Weights of a small transformer language model.
Architecture: LayerNorm before each block, rotary positions, no biases in attention or MLP, tied embeddings.
MLP neurons of a small language model. Each row is named by its layer, matrix (up: input weights; down: output weights) and neuron, and shows model dimensions 400-495. Each number is 200 + 20 x the weight over its row's rms, rounded and kept within 0 to 999.
After each neuron's rows, "fires on" lists the tokens most often at its 100 highest values on Wikipedia text that the model never trained on; "fires in" lists the words (lower case) most often at its 100 highest values on Wikipedia text that the model never trained on. A number after a token or word is its count.

L8.up1520,204,190,196,212,135,184,210,219,212,202,189,206,211,223,212,212,167,217,196,185,168,157,238,247,196,183,226,203,220,200,210,188,179,207,195,204,191,167,204,180,215,192,187,195,193,189,185,159,159,191,190,184,191,181,168,224,206,200,205,171,193,221,198,165,183,204,190,203,189,213,171,205,246,213,212,162,204,196,182,230,219,183,200,207,213,204,197,233,198,205,193,215,214,164,208,216
L8.down1520,201,210,216,239,184,210,202,221,213,176,224,207,225,222,201,173,207,172,223,195,207,203,218,159,206,199,186,214,198,179,218,202,177,265,193,209,157,195,186,180,227,243,191,205,189,217,243,188,216,233,211,212,168,228,175,218,214,185,208,189,206,185,157,219,228,194,160,188,184,184,198,219,207,219,254,205,177,240,186,194,182,181,209,198,198,184,214,199,197,200,158,190,207,205,247,190
fires on: " to" 62, " of" 11
fires in: "to" 62, "of" 11

L2.up1117,171,194,188,190,159,198,221,209,179,215,213,221,205,198,233,219,186,188,164,202,183,254,197,198,184,209,211,194,200,227,229,212,162,211,209,219,216,195,225,158,243,215,213,176,178,221,236,181,176,204,185,215,158,165,200,195,180,184,211,200,202,217,220,189,191,184,195,203,211,219,158,204,216,211,207,208,196,197,191,229,194,199,204,175,193,212,179,156,214,194,209,217,200,178,194,193
L2.down1117,205,160,220,180,184,194,193,213,182,199,194,187,197,184,214,230,198,193,202,185,163,212,185,179,163,208,227,225,211,228,193,176,205,194,216,237,203,243,225,196,218,221,188,201,178,221,214,186,181,208,203,217,229,170,208,222,191,189,196,190,230,191,199,199,193,207,171,205,229,194,199,220,191,225,195,147,218,202,222,217,191,249,190,202,198,221,222,173,209,163,203,222,163,193,182,204
fires on: " where" 40, " found" 12, " in" 7, " however" 6, " be" 4, " so" 4
fires in: "where" 36, "in" 7, "however" 7, "found" 7

L2.up1440,210,208,193,225,167,195,201,164,198,247,209,158,213,205,200,177,190,177,175,204,181,183,214,223,198,198,206,207,226,186,192,180,189,203,226,224,186,182,204,155,238,190,214,171,204,198,222,166,188,193,183,213,225,226,192,157,205,216,233,184,242,210,176,181,181,242,206,222,168,171,197,213,216,224,197,210,218,222,170,209,204,220,240,241,230,247,192,206,170,148,209,235,217,189,202,173
L2.down1440,184,206,161,206,182,210,196,167,200,183,215,194,210,190,197,199,194,212,174,231,191,205,214,179,165,209,177,220,195,197,203,185,210,204,188,193,212,206,219,179,178,151,206,178,226,198,207,210,197,214,177,210,191,207,198,214,215,258,194,185,224,194,190,178,217,207,202,208,226,202,195,212,212,200,239,195,229,220,163,139,202,213,189,203,239,186,198,189,212,171,197,220,202,203,182,201
fires on: " After" 19, "After" 12, " eventually" 9, " began" 8, " successfully" 6, " before" 6
fires in: "after" 32, "eventually" 9, "began" 8, "successfully" 6, "before" 6

L8.up1144,207,193,203,207,168,198,224,173,227,192,212,203,215,151,179,214,192,209,219,199,228,196,199,218,203,198,205,206,194,213,192,171,212,195,210,165,204,192,192,188,242,231,189,234,220,202,186,201,169,231,177,218,185,179,228,224,222,189,207,187,228,213,220,183,193,202,209,173,202,226,200,207,185,205,221,195,202,212,179,193,201,254,196,219,168,174,169,179,199,194,193,170,196,180,210,204
L8.down1144,190,206,188,203,201,200,213,209,213,214,216,172,190,188,162,199,176,218,202,227,215,181,191,172,187,194,196,201,205,201,215,195,223,156,171,207,200,218,211,213,192,229,195,196,211,198,191,222,187,205,183,169,192,200,239,214,226,170,212,216,206,255,210,204,226,203,172,185,207,202,184,207,190,207,242,218,196,217,174,187,227,241,208,211,183,150,187,220,219,173,163,193,187,200,194,182
fires on: " during" 36, " due" 22, " late" 11, " since" 10, " early" 6, " until" 4
fires in: "during" 37, "due" 22, "late" 13, "since" 10, "early" 7, "until" 4

L2.up1195,223,208,185,178,184,201,189,186,194,189,170,212,184,182,215,184,188,195,232,215,190,232,214,177,212,195,187,193,169,226,215,200,233,245,214,262,232,197,228,213,208,211,193,203,161,176,217,164,174,253,203,206,170,214,248,168,198,178,223,197,223,193,215,159,186,191,217,204,222,217,193,188,179,208,214,206,188,195,207,181,219,182,228,190,132,190,224,187,193,201,171,189,191,194,233,220
L2.down1195,193,228,234,172,199,187,205,191,206,255,189,197,192,226,177,182,165,205,202,213,198,218,194,179,149,197,232,184,190,198,198,149,209,220,190,214,174,190,264,234,215,186,166,174,193,194,215,208,188,214,193,200,182,192,208,243,215,197,202,171,207,178,230,183,245,187,233,203,191,190,218,247,202,189,217,192,217,223,210,214,215,215,200,203,163,205,190,187,197,185,198,208,210,217,201,204
fires on: " It" 38, " it" 38, " album" 14, " game" 5
fires in: "it" 76, "album" 14, "game" 5

L8.up1234,217,172,216,182,196,187,227,202,224,189,208,234,182,185,184,239,155,180,204,235,168,180,205,208,211,220,188,206,203,199,202,201,156,206,167,161,195,205,203,175,201,220,219,169,194,216,210,170,212,223,186,230,158,181,191,182,209,204,195,185,207,170,203,229,198,180,190,174,203,226,150,184,205,209,198,217,176,175,201,201,202,180,191,175,212,178,195,191,197,176,185,192,178,209,193,202
L8.down1234,178,183,204,217,189,217,222,184,212,194,213,217,192,170,189,241,184,208,190,223,187,190,175,187,235,203,233,175,185,202,187,191,216,191,205,181,204,197,181,203,182,209,187,166,206,222,197,232,228,186,202,196,186,221,175,167,186,233,215,180,189,209,211,171,203,237,225,234,174,197,247,196,180,238,166,212,175,212,187,189,185,230,228,228,178,193,197,181,228,196,221,179,184,182,189,217
fires on: " of" 40, " and" 7, " for" 6, " or" 4, "or" 4
fires in: "of" 40, "and" 7, "for" 6, "or" 4

L2.up2015,221,207,195,176,214,204,245,207,199,223,180,212,194,213,185,163,180,184,218,174,179,202,228,219,213,200,172,185,238,241,218,173,220,180,203,208,179,195,209,177,242,213,200,213,206,189,189,189,225,207,171,210,221,186,165,203,211,170,204,223,202,191,184,190,206,185,218,194,165,180,209,211,226,225,197,227,175,222,214,215,224,195,212,178,203,216,174,168,183,197,170,222,205,174,178,238
L2.down2015,225,197,201,179,203,231,198,176,153,236,194,209,223,234,189,186,177,178,199,193,189,176,206,213,225,204,190,190,191,196,205,166,207,209,174,196,201,228,195,163,211,174,215,216,223,198,180,229,168,191,210,208,225,183,171,205,186,164,212,209,206,169,151,202,195,177,194,186,187,191,192,189,200,215,210,211,203,194,241,201,209,232,206,191,219,200,137,195,176,221,189,209,196,163,189,206
fires on: " in" 96, " In" 4
fires in: "in" 100

L8.up1257,225,178,203,207,192,158,206,181,187,213,226,189,200,215,191,224,226,209,179,207,226,195,218,208,190,171,194,202,230,195,209,214,139,208,212,188,193,197,246,179,254,233,196,199,220,236,223,201,185,194,205,197,169,212,172,205,196,192,190,221,219,187,195,186,206,222,180,161,174,209,195,187,207,186,180,190,178,249,206,196,226,186,212,189,208,172,190,206,158,177,189,179,206,173,202,232
L8.down1257,204,179,196,226,160,186,199,175,201,175,199,178,203,177,204,204,212,202,196,212,213,185,182,205,232,159,184,174,189,183,204,200,203,189,172,219,164,175,169,214,192,213,238,194,184,207,174,220,177,178,190,182,227,209,164,205,182,243,186,204,225,155,204,190,227,206,227,203,172,199,220,212,160,178,224,175,216,218,190,174,226,227,191,186,214,186,182,162,202,188,221,191,218,186,214,207
fires on: " not" 28, "'t" 16, " to" 11, " should" 5
fires in: "not" 28, "t" 18, "to" 11, "should" 5

L2.up241,204,184,186,208,175,230,201,176,197,240,136,211,184,206,254,222,188,213,186,176,197,195,209,195,228,197,207,180,194,166,198,195,196,193,195,234,202,177,213,206,205,198,212,211,214,167,243,189,163,187,215,182,221,176,220,167,198,187,217,191,217,188,184,195,176,210,224,205,177,147,163,221,238,196,192,183,175,241,193,236,205,166,203,194,236,198,226,208,200,192,216,258,193,168,204,194
L2.down241,198,172,192,198,195,177,196,190,191,204,196,183,209,217,226,203,213,202,216,172,210,211,205,166,127,217,190,202,210,181,183,207,209,209,192,201,232,193,164,166,229,177,196,237,181,190,182,194,196,188,175,218,216,234,240,184,192,184,214,213,178,196,202,186,174,192,210,166,174,194,212,190,232,180,189,195,174,234,168,193,199,189,250,203,193,206,199,199,198,177,190,250,165,207,200,205
fires on: " in" 22, "ing" 13, "aking" 7, " In" 6, "In" 6, " take" 5
fires in: "in" 34, "fencing" 6, "take" 5, "following" 5

L2.up2243,204,247,170,181,213,187,209,182,180,215,133,181,193,238,193,195,204,186,186,196,206,227,226,199,204,228,207,212,176,188,216,197,182,214,185,207,197,178,207,192,248,218,204,197,202,179,246,169,203,213,193,217,197,209,197,206,204,224,181,185,186,177,188,189,199,193,207,204,169,226,189,200,215,200,207,203,161,227,217,222,209,171,220,179,212,245,204,221,208,216,178,214,172,191,222,184
L2.down2243,237,198,192,231,169,206,218,194,226,198,190,206,195,189,217,210,200,186,211,170,180,186,205,161,136,186,182,230,218,222,202,185,200,173,175,226,192,199,250,173,202,227,198,205,214,202,198,204,154,199,244,252,200,202,221,213,203,226,215,229,216,187,182,179,157,186,200,194,184,187,209,182,197,190,164,211,202,229,191,176,204,203,236,191,197,173,191,182,192,191,168,187,212,180,201,173
fires on: " in" 20, " released" 16, " compet" 9, " leg" 8, " app" 7
fires in: "in" 20, "released" 16, "tour" 6, "legacy" 4, "appeals" 4

L2.up1972,146,168,196,200,191,220,242,211,192,203,186,196,191,214,205,191,171,220,230,211,221,210,190,180,205,169,191,168,158,238,173,188,164,188,202,235,211,182,220,186,213,220,191,199,194,201,221,222,213,204,197,202,198,189,193,205,191,149,231,191,177,166,206,171,176,214,224,210,171,190,198,216,179,223,190,194,223,200,201,211,204,183,219,185,169,170,185,169,226,175,170,245,188,186,213,224
L2.down1972,210,186,237,215,213,203,232,186,200,222,202,218,171,181,213,205,224,212,215,226,187,185,186,178,145,157,223,182,201,232,196,168,159,194,199,180,218,215,208,225,193,232,176,174,201,193,237,183,218,178,202,197,178,166,222,178,213,213,186,185,186,164,240,207,175,216,236,210,178,205,204,173,230,204,153,201,199,211,185,200,185,195,205,209,204,204,202,242,207,202,218,174,190,186,198,194
fires on: " the" 15, " at" 15, "ner" 13, " as" 9, "or" 9, "ing" 6
fires in: "the" 15, "at" 14, "as" 8, "wallner" 5, "lower" 4, "eldorado" 4

L2.up1346,206,236,187,187,199,180,186,170,199,172,218,174,179,165,200,178,184,244,200,196,181,223,209,197,203,192,184,196,201,209,156,194,216,175,211,228,208,186,201,195,228,222,225,183,181,206,187,193,204,198,171,194,216,175,209,159,196,218,252,211,183,181,188,190,215,215,217,202,229,171,203,169,198,224,176,167,192,203,204,211,213,196,192,211,208,210,190,220,233,174,214,211,190,185,168,209
L2.down1346,196,228,175,183,173,178,194,179,194,174,211,192,226,174,197,187,196,226,219,212,194,215,207,196,142,203,207,202,180,195,218,179,212,179,171,205,202,209,197,184,218,219,218,180,176,217,199,172,234,168,156,204,213,194,203,201,203,255,232,204,172,179,193,208,188,213,202,213,193,187,217,174,209,182,165,189,219,189,187,211,202,211,213,201,217,205,198,204,208,178,191,213,176,208,160,168
fires on: " by" 78, " By" 20
fires in: "by" 87, "byrne" 5, "bye" 4

L8.up324,234,198,218,184,175,179,189,194,193,218,199,231,196,184,240,192,148,215,227,194,187,170,198,222,206,201,193,186,203,208,196,186,186,233,212,226,222,218,196,197,239,231,200,217,187,192,171,172,209,180,215,181,245,207,202,191,210,207,205,196,192,201,182,227,195,237,192,186,239,175,192,210,203,219,207,211,202,191,151,229,208,194,232,168,198,182,237,192,212,175,183,219,177,217,175,186
L8.down324,170,177,195,191,161,225,233,190,197,186,200,214,232,182,165,210,205,164,209,179,214,234,205,200,201,212,196,188,192,177,207,203,190,189,183,204,179,229,211,217,200,211,210,186,205,208,192,194,197,182,180,188,231,168,160,215,214,194,188,219,223,216,180,212,208,203,170,215,226,221,206,211,213,178,225,172,220,198,189,204,210,197,188,214,186,218,183,163,181,214,222,187,180,200,195,205
fires on: " with" 51, " With" 5, " give" 5
fires in: "with" 56, "give" 5

L8.up1196,195,172,205,166,170,207,216,178,175,231,215,246,171,211,188,257,198,226,217,185,171,177,204,207,202,183,199,211,200,197,222,198,211,200,219,164,209,237,209,199,211,224,183,194,169,176,195,186,174,195,206,214,200,204,215,221,210,204,204,225,231,196,192,217,229,193,213,189,176,169,223,195,214,192,212,198,202,193,175,212,207,219,205,196,213,216,207,219,180,204,209,195,209,175,243,226
L8.down1196,199,198,199,220,212,206,195,218,214,211,215,212,189,218,167,205,185,217,188,185,153,197,206,214,233,210,181,194,187,210,227,186,203,155,183,200,173,212,219,166,155,199,163,197,226,202,177,222,160,243,178,236,203,201,195,201,193,209,181,192,246,236,152,193,215,225,229,199,215,210,210,188,168,211,227,160,207,224,179,220,200,202,155,238,201,223,196,215,199,190,195,178,196,198,183,226
fires on: " with" 38, " in" 10, " without" 5, " at" 5, " from" 4, "out" 4
fires in: "with" 39, "without" 10, "in" 10, "at" 5, "from" 4

L2.up899,190,169,231,272,222,207,201,201,166,220,218,188,212,199,195,216,192,184,227,202,214,224,221,207,197,184,148,202,220,219,221,212,217,197,210,205,219,197,213,206,207,225,216,196,178,233,201,195,189,193,194,210,231,177,201,184,185,183,224,219,207,144,165,195,224,210,196,189,202,223,217,183,214,189,195,167,175,228,183,195,194,185,233,185,202,190,201,202,200,160,211,200,197,174,202,186
L2.down899,212,180,231,212,217,201,191,219,184,207,220,184,183,189,173,175,188,188,225,211,198,209,218,179,141,218,193,187,215,184,173,177,229,165,180,240,202,213,239,202,175,220,192,205,203,200,216,220,181,187,194,222,246,179,197,214,205,159,222,181,204,200,189,206,205,196,173,194,190,194,182,202,198,162,230,206,187,222,169,181,188,176,221,215,245,165,196,195,183,206,169,199,182,202,196,173
fires on: "ot" 18, " at" 15, " is" 15, " very" 14, " above" 7, " sat" 5
fires in: "at" 15, "is" 15, "very" 14, "above" 7, "almost" 4, "złotoryja" 4

L8.up1,190,203,204,201,169,181,223,154,193,189,172,186,128,175,190,219,181,171,212,198,205,170,192,201,192,190,212,165,201,236,203,204,153,214,193,199,182,224,237,173,196,199,187,181,189,201,185,221,188,207,226,212,173,176,217,192,212,175,208,154,199,197,204,198,204,226,202,179,180,211,192,189,211,214,206,204,229,211,197,207,189,195,216,183,187,220,213,186,218,172,183,189,181,205,188,212
L8.down1,218,149,194,221,207,166,229,170,191,211,203,218,194,210,227,210,195,204,230,222,215,222,175,191,224,207,215,197,245,181,223,205,224,234,213,204,194,211,180,186,190,192,213,177,216,186,234,207,240,218,234,217,191,224,204,185,161,198,199,199,182,214,173,243,159,165,197,191,177,230,192,185,249,190,236,181,213,220,193,176,208,199,205,190,227,216,222,175,222,205,217,230,181,231,215,179
fires on: "'s" 19, " the" 16, " of" 14, " l" 6, " la" 4
fires in: "s" 19, "the" 19, "of" 14, "la" 4

L2.up1791,253,206,213,206,225,200,220,232,222,227,181,213,173,193,231,192,217,187,210,210,190,200,221,185,198,233,170,186,224,213,179,179,191,228,203,199,239,213,218,189,262,205,202,182,196,201,205,194,226,207,178,165,193,170,209,201,225,219,215,198,226,196,160,183,237,205,220,209,196,167,201,200,217,185,202,199,185,225,189,209,205,215,203,197,202,214,208,194,155,215,198,197,195,193,196,187
L2.down1791,213,218,199,244,182,183,218,255,227,224,218,220,190,211,225,209,197,185,205,185,183,179,178,172,216,229,203,202,214,227,201,213,199,252,218,198,203,218,207,181,223,157,212,173,186,218,208,224,210,170,201,202,180,196,195,225,235,197,198,201,214,223,225,199,198,190,187,186,193,182,212,159,217,215,190,180,189,199,194,215,193,181,202,225,221,188,195,194,172,220,212,188,194,190,154,180
fires on: " of" 100
fires in: "of" 100

L2.up712,222,182,219,175,196,216,200,184,194,233,182,189,209,185,178,192,161,183,206,183,227,172,210,216,197,189,173,251,221,168,218,167,195,188,202,230,182,229,218,180,224,241,194,199,168,234,198,187,179,222,220,194,221,227,245,184,225,209,188,212,191,194,173,171,208,197,228,177,220,206,216,179,222,200,208,198,157,203,165,210,226,214,224,210,205,201,206,220,199,189,221,239,191,161,188,185
L2.down712,179,179,199,213,168,200,212,199,158,220,213,180,179,211,171,170,185,196,180,224,204,166,205,189,164,191,189,207,189,206,183,188,196,181,187,171,197,233,212,212,170,188,222,199,170,224,194,219,168,198,203,211,170,206,232,204,214,241,217,178,203,206,181,219,212,179,225,180,212,161,208,187,185,192,233,204,218,205,177,200,201,185,189,202,194,178,172,232,202,192,183,235,222,194,190,215
fires on: " after" 39, " announced" 13, "ated" 8, " following" 7, " on" 5, " reported" 4
fires in: "after" 40, "announced" 13, "following" 8, "on" 5, "initiated" 4

L8.up729,203,166,270,195,190,193,206,212,191,208,205,227,234,204,262,185,188,207,195,191,163,189,174,236,182,219,190,199,198,234,197,168,190,201,210,214,194,185,197,152,222,203,169,211,168,195,159,191,173,185,220,214,160,172,192,207,171,202,193,224,202,218,192,190,168,206,238,171,194,197,182,206,224,171,188,209,183,216,203,225,205,231,199,163,191,214,149,201,185,222,193,218,207,188,224,207
L8.down729,193,202,240,198,231,208,211,208,220,197,205,208,222,199,217,187,201,213,186,231,180,204,217,186,223,226,209,208,241,164,177,168,172,192,212,168,200,221,223,208,201,178,229,172,188,200,189,199,213,208,212,202,210,188,217,227,195,213,221,237,206,196,195,191,198,191,220,189,213,201,168,197,176,203,171,194,187,198,201,199,209,225,202,207,222,206,175,227,198,190,171,221,186,224,184,200
fires on: " or" 44, " and" 20
fires in: "or" 37, "and" 20

L2.up2045,214,198,212,201,199,220,220,215,227,194,164,214,181,180,201,194,185,195,202,201,200,247,213,206,196,179,183,195,206,180,207,225,196,207,189,200,217,234,180,178,192,186,180,194,209,175,219,210,218,208,202,162,223,197,212,172,225,170,178,196,205,179,223,201,213,201,210,173,171,206,205,193,187,231,214,190,149,226,207,214,199,188,212,186,196,218,191,211,180,195,177,225,201,208,219,202
L2.down2045,200,201,211,221,155,209,207,242,198,212,183,178,177,190,205,188,200,193,203,202,195,186,158,180,139,182,205,210,201,177,209,237,212,194,208,235,194,204,169,232,199,199,211,181,211,196,171,188,198,196,214,192,225,221,209,211,204,185,205,182,215,217,227,193,200,188,202,178,201,218,189,192,159,207,225,215,215,185,201,201,197,210,184,148,210,182,186,220,198,203,190,198,179,193,170,195
fires on: " ar" 19, " Royal" 16, " special" 14, " real" 7, " novel" 6, " formal" 5
fires in: "royal" 19, "special" 14, "novel" 6, "serial" 4, "armed" 4, "formal" 4

L2.up1572,175,190,178,195,201,198,214,198,226,197,198,178,183,176,203,205,199,207,199,195,202,217,196,190,191,217,227,230,198,239,207,172,184,230,216,195,207,187,175,164,214,233,183,185,179,215,226,198,186,202,197,209,225,197,173,198,205,208,228,210,211,193,182,149,200,209,177,200,220,178,173,218,196,225,206,162,210,187,216,195,203,218,210,223,177,183,162,205,181,206,178,207,190,142,188,198
L2.down1572,182,191,187,205,173,214,204,172,188,217,185,193,184,162,195,201,209,234,196,205,187,205,188,199,131,203,200,189,204,197,185,199,185,213,198,192,226,202,206,185,219,201,195,218,188,194,219,194,218,232,192,208,178,209,194,185,179,222,225,210,186,164,189,200,189,215,195,206,178,198,171,183,202,212,149,203,182,210,212,227,193,196,222,175,203,184,235,183,194,219,157,216,180,188,222,211
fires on: " and" 29, "'s" 21, " the" 18, " his" 5, " It" 5, " is" 4
fires in: "and" 29, "s" 23, "the" 20, "his" 5, "it" 5

L2.up2079,233,196,229,213,198,226,218,179,187,230,211,194,196,187,203,177,228,224,198,216,221,184,176,199,209,224,168,174,226,218,176,196,187,190,198,177,213,199,200,163,199,203,209,179,190,207,239,197,191,210,185,229,193,222,219,186,155,195,179,215,229,192,171,190,194,201,176,224,180,207,203,198,248,216,216,204,206,180,197,188,212,211,174,198,205,199,194,189,217,161,196,232,180,196,224,199
L2.down2079,201,193,193,178,179,179,165,240,185,190,161,209,204,211,217,216,179,190,205,160,173,209,187,207,183,206,246,223,162,182,190,217,239,215,234,217,202,199,212,224,221,193,210,217,209,199,154,196,191,184,236,177,225,214,188,205,253,175,225,228,203,204,203,201,191,199,194,158,224,219,229,171,182,202,167,196,189,211,230,223,175,200,233,208,195,199,200,196,173,200,205,151,191,207,173,220
fires on: " of" 33, " February" 14, " Donald" 7, " Henry" 6
fires in: "of" 33, "february" 14, "henry" 6, "donald" 4, "does" 4, "for" 4

L8.up1435,172,177,198,196,216,187,207,209,214,197,199,207,162,209,191,195,177,178,194,202,194,199,236,191,207,175,189,186,206,235,176,208,209,195,185,196,205,205,201,170,217,198,187,220,214,189,205,225,182,203,218,191,197,246,192,172,187,187,232,195,196,205,195,227,215,213,216,207,202,200,213,171,198,213,224,189,221,192,210,193,210,173,216,206,186,191,222,227,165,215,206,246,157,199,201,221
L8.down1435,186,190,204,212,195,206,172,204,199,198,219,216,199,195,204,200,213,170,201,196,210,197,227,206,340,206,197,192,198,203,191,198,180,216,204,184,231,200,181,198,200,205,212,201,190,186,219,196,190,209,215,207,204,207,188,228,220,187,210,194,197,224,185,208,200,220,187,211,179,201,186,218,230,183,228,192,201,201,216,209,198,186,199,181,218,207,200,196,204,199,219,182,194,199,223,210
fires on: " to" 35, " about" 9, " of" 6, " use" 6, " from" 6
fires in: "to" 35, "about" 9, "of" 6, "use" 6, "from" 6

L8.up152,212,177,170,168,207,198,170,217,187,219,172,206,186,219,172,195,194,207,189,192,184,188,214,195,197,186,199,188,199,186,180,207,192,210,205,219,211,180,205,172,177,170,174,203,211,192,218,128,217,193,208,194,212,217,219,216,174,176,207,194,202,186,214,191,169,188,203,202,154,173,177,232,197,201,185,224,206,231,219,225,220,211,227,198,191,205,171,190,178,186,210,230,209,198,212,190
L8.down152,200,185,175,210,189,260,222,219,188,207,224,214,218,232,209,217,219,188,223,202,173,185,218,212,228,226,186,176,216,192,194,204,219,189,171,225,167,230,178,170,204,185,200,169,233,212,207,230,167,206,197,199,176,195,210,212,192,153,207,164,186,200,191,220,194,186,167,199,224,217,179,215,208,206,211,176,172,180,188,162,193,220,191,203,218,203,158,223,220,196,199,223,208,173,191,207
fires on: " in" 92, "re" 4
fires in: "in" 81, "entrepreneurship" 4

L2.up1476,196,224,198,198,195,185,187,200,172,192,199,201,212,207,196,204,212,217,168,197,232,219,182,211,188,218,168,202,231,197,235,201,225,185,202,217,176,226,239,211,231,204,202,243,218,204,204,182,200,206,184,212,239,207,231,177,210,187,230,231,163,203,160,195,195,218,205,193,162,183,198,184,220,192,190,219,206,205,188,157,215,228,238,228,231,214,209,186,187,216,204,207,199,175,170,185
L2.down1476,197,212,192,213,180,170,197,204,199,209,185,194,224,192,214,195,161,209,174,205,210,168,200,187,166,234,212,226,196,196,184,202,183,188,161,200,192,189,222,186,204,212,197,227,201,207,203,182,193,194,161,236,184,166,206,184,207,219,204,212,211,216,194,179,208,202,229,201,191,203,205,176,195,178,173,227,214,179,187,157,225,242,220,205,208,230,190,210,199,202,164,211,234,178,172,210
fires on: "umbent" 14, " married" 10, " by" 9, "with" 9, " after" 5, " Died" 5
fires in: "incumbent" 14, "with" 12, "married" 11, "by" 9, "after" 8, "born" 6

L8.up245,184,190,206,192,194,209,250,207,203,226,169,217,221,152,225,201,206,209,201,210,195,215,196,232,183,214,222,197,169,205,188,193,156,219,176,179,218,228,190,181,202,194,167,200,151,199,194,173,205,205,196,193,213,212,218,185,211,209,189,181,188,198,196,255,178,220,198,175,188,207,199,198,186,232,201,172,174,211,212,240,220,198,223,211,178,214,200,202,192,202,204,198,187,160,210,194
L8.down245,213,184,240,186,215,190,223,209,189,191,232,189,148,199,160,175,156,213,183,212,191,205,214,182,232,196,206,158,204,167,213,214,205,186,208,218,181,187,184,181,171,223,189,203,171,178,206,213,196,205,196,201,198,183,182,225,181,183,241,224,179,201,217,203,215,205,231,220,249,183,222,224,213,199,234,210,194,151,196,212,167,188,182,194,202,170,203,237,205,225,213,196,204,191,220,240
fires on: " or" 22, "or" 12, " and" 11, " two" 9, " Cour" 6
fires in: "or" 24, "and" 11, "two" 9, "courts" 6

L2.up1077,216,168,194,209,177,194,203,191,207,216,179,190,211,209,202,225,188,190,229,199,199,202,220,189,170,211,163,187,214,192,209,233,217,255,196,209,206,204,190,182,229,214,164,211,209,158,195,197,190,195,182,192,207,197,209,189,198,171,242,229,198,181,181,193,214,230,237,193,173,168,199,196,215,217,182,177,159,247,181,219,208,205,233,209,200,187,205,180,186,192,170,223,201,199,208,231
L2.down1077,228,155,213,214,190,216,191,215,172,230,198,198,204,213,180,215,217,205,207,205,191,195,188,210,193,198,178,208,185,215,222,191,186,203,204,168,216,207,170,176,196,220,187,217,205,169,216,206,174,215,221,186,210,204,203,215,189,180,205,208,225,177,189,203,192,219,201,200,175,199,188,190,210,181,166,185,186,224,236,210,219,192,204,200,202,165,168,202,186,210,184,230,183,213,213,188
fires on: " in" 94, " at" 5
fires in: "in" 95, "at" 5

L2.up1542,215,186,211,185,173,196,195,201,232,201,202,183,228,187,188,190,167,162,218,228,222,175,195,209,178,174,170,220,234,177,222,185,197,207,201,183,209,215,226,180,206,226,155,225,196,173,205,186,207,207,206,161,231,193,207,175,193,190,206,212,189,207,203,177,201,216,229,176,180,176,221,209,212,185,168,192,214,213,197,177,202,202,237,199,200,177,198,228,188,188,169,191,189,209,217,207
L2.down1542,186,234,206,175,207,211,194,183,238,208,200,212,202,181,209,208,181,180,209,226,163,186,208,186,153,211,176,185,214,198,199,183,192,184,153,205,185,195,135,214,185,202,209,177,200,157,218,176,180,219,223,194,196,158,206,201,210,175,220,214,213,208,141,197,205,179,223,183,221,176,195,189,191,208,135,212,235,208,183,208,190,205,222,162,219,200,207,201,174,209,201,187,223,212,176,199
fires on: "o" 20, "6" 16, "5" 11, "ic" 10, "ig" 10, "ing" 6
fires in: "6" 15, "5" 11, "solo" 7, "figulus" 7, "writing" 6, "atomic" 6

L2.up1371,201,197,220,210,194,200,199,204,208,211,212,180,219,170,210,243,199,225,203,203,184,214,210,194,151,191,185,208,207,238,220,163,176,230,200,211,206,184,195,184,182,234,198,199,175,198,191,185,198,229,177,186,202,168,173,201,211,180,242,211,164,187,189,206,230,205,181,200,198,161,152,221,185,214,157,196,144,220,182,230,194,209,224,199,179,202,184,208,228,186,153,206,188,163,232,219
L2.down1371,225,201,209,201,182,191,199,197,206,204,194,186,219,184,220,219,206,214,205,186,194,224,203,215,99,206,194,205,187,223,208,199,196,212,201,199,206,194,196,176,213,214,201,209,187,209,216,194,199,229,192,190,189,202,199,178,190,202,215,207,194,177,194,208,193,204,214,181,196,201,150,195,222,196,102,180,181,224,192,225,212,203,203,174,192,176,209,194,198,188,134,204,202,184,223,224
fires on: " and" 100
fires in: "and" 100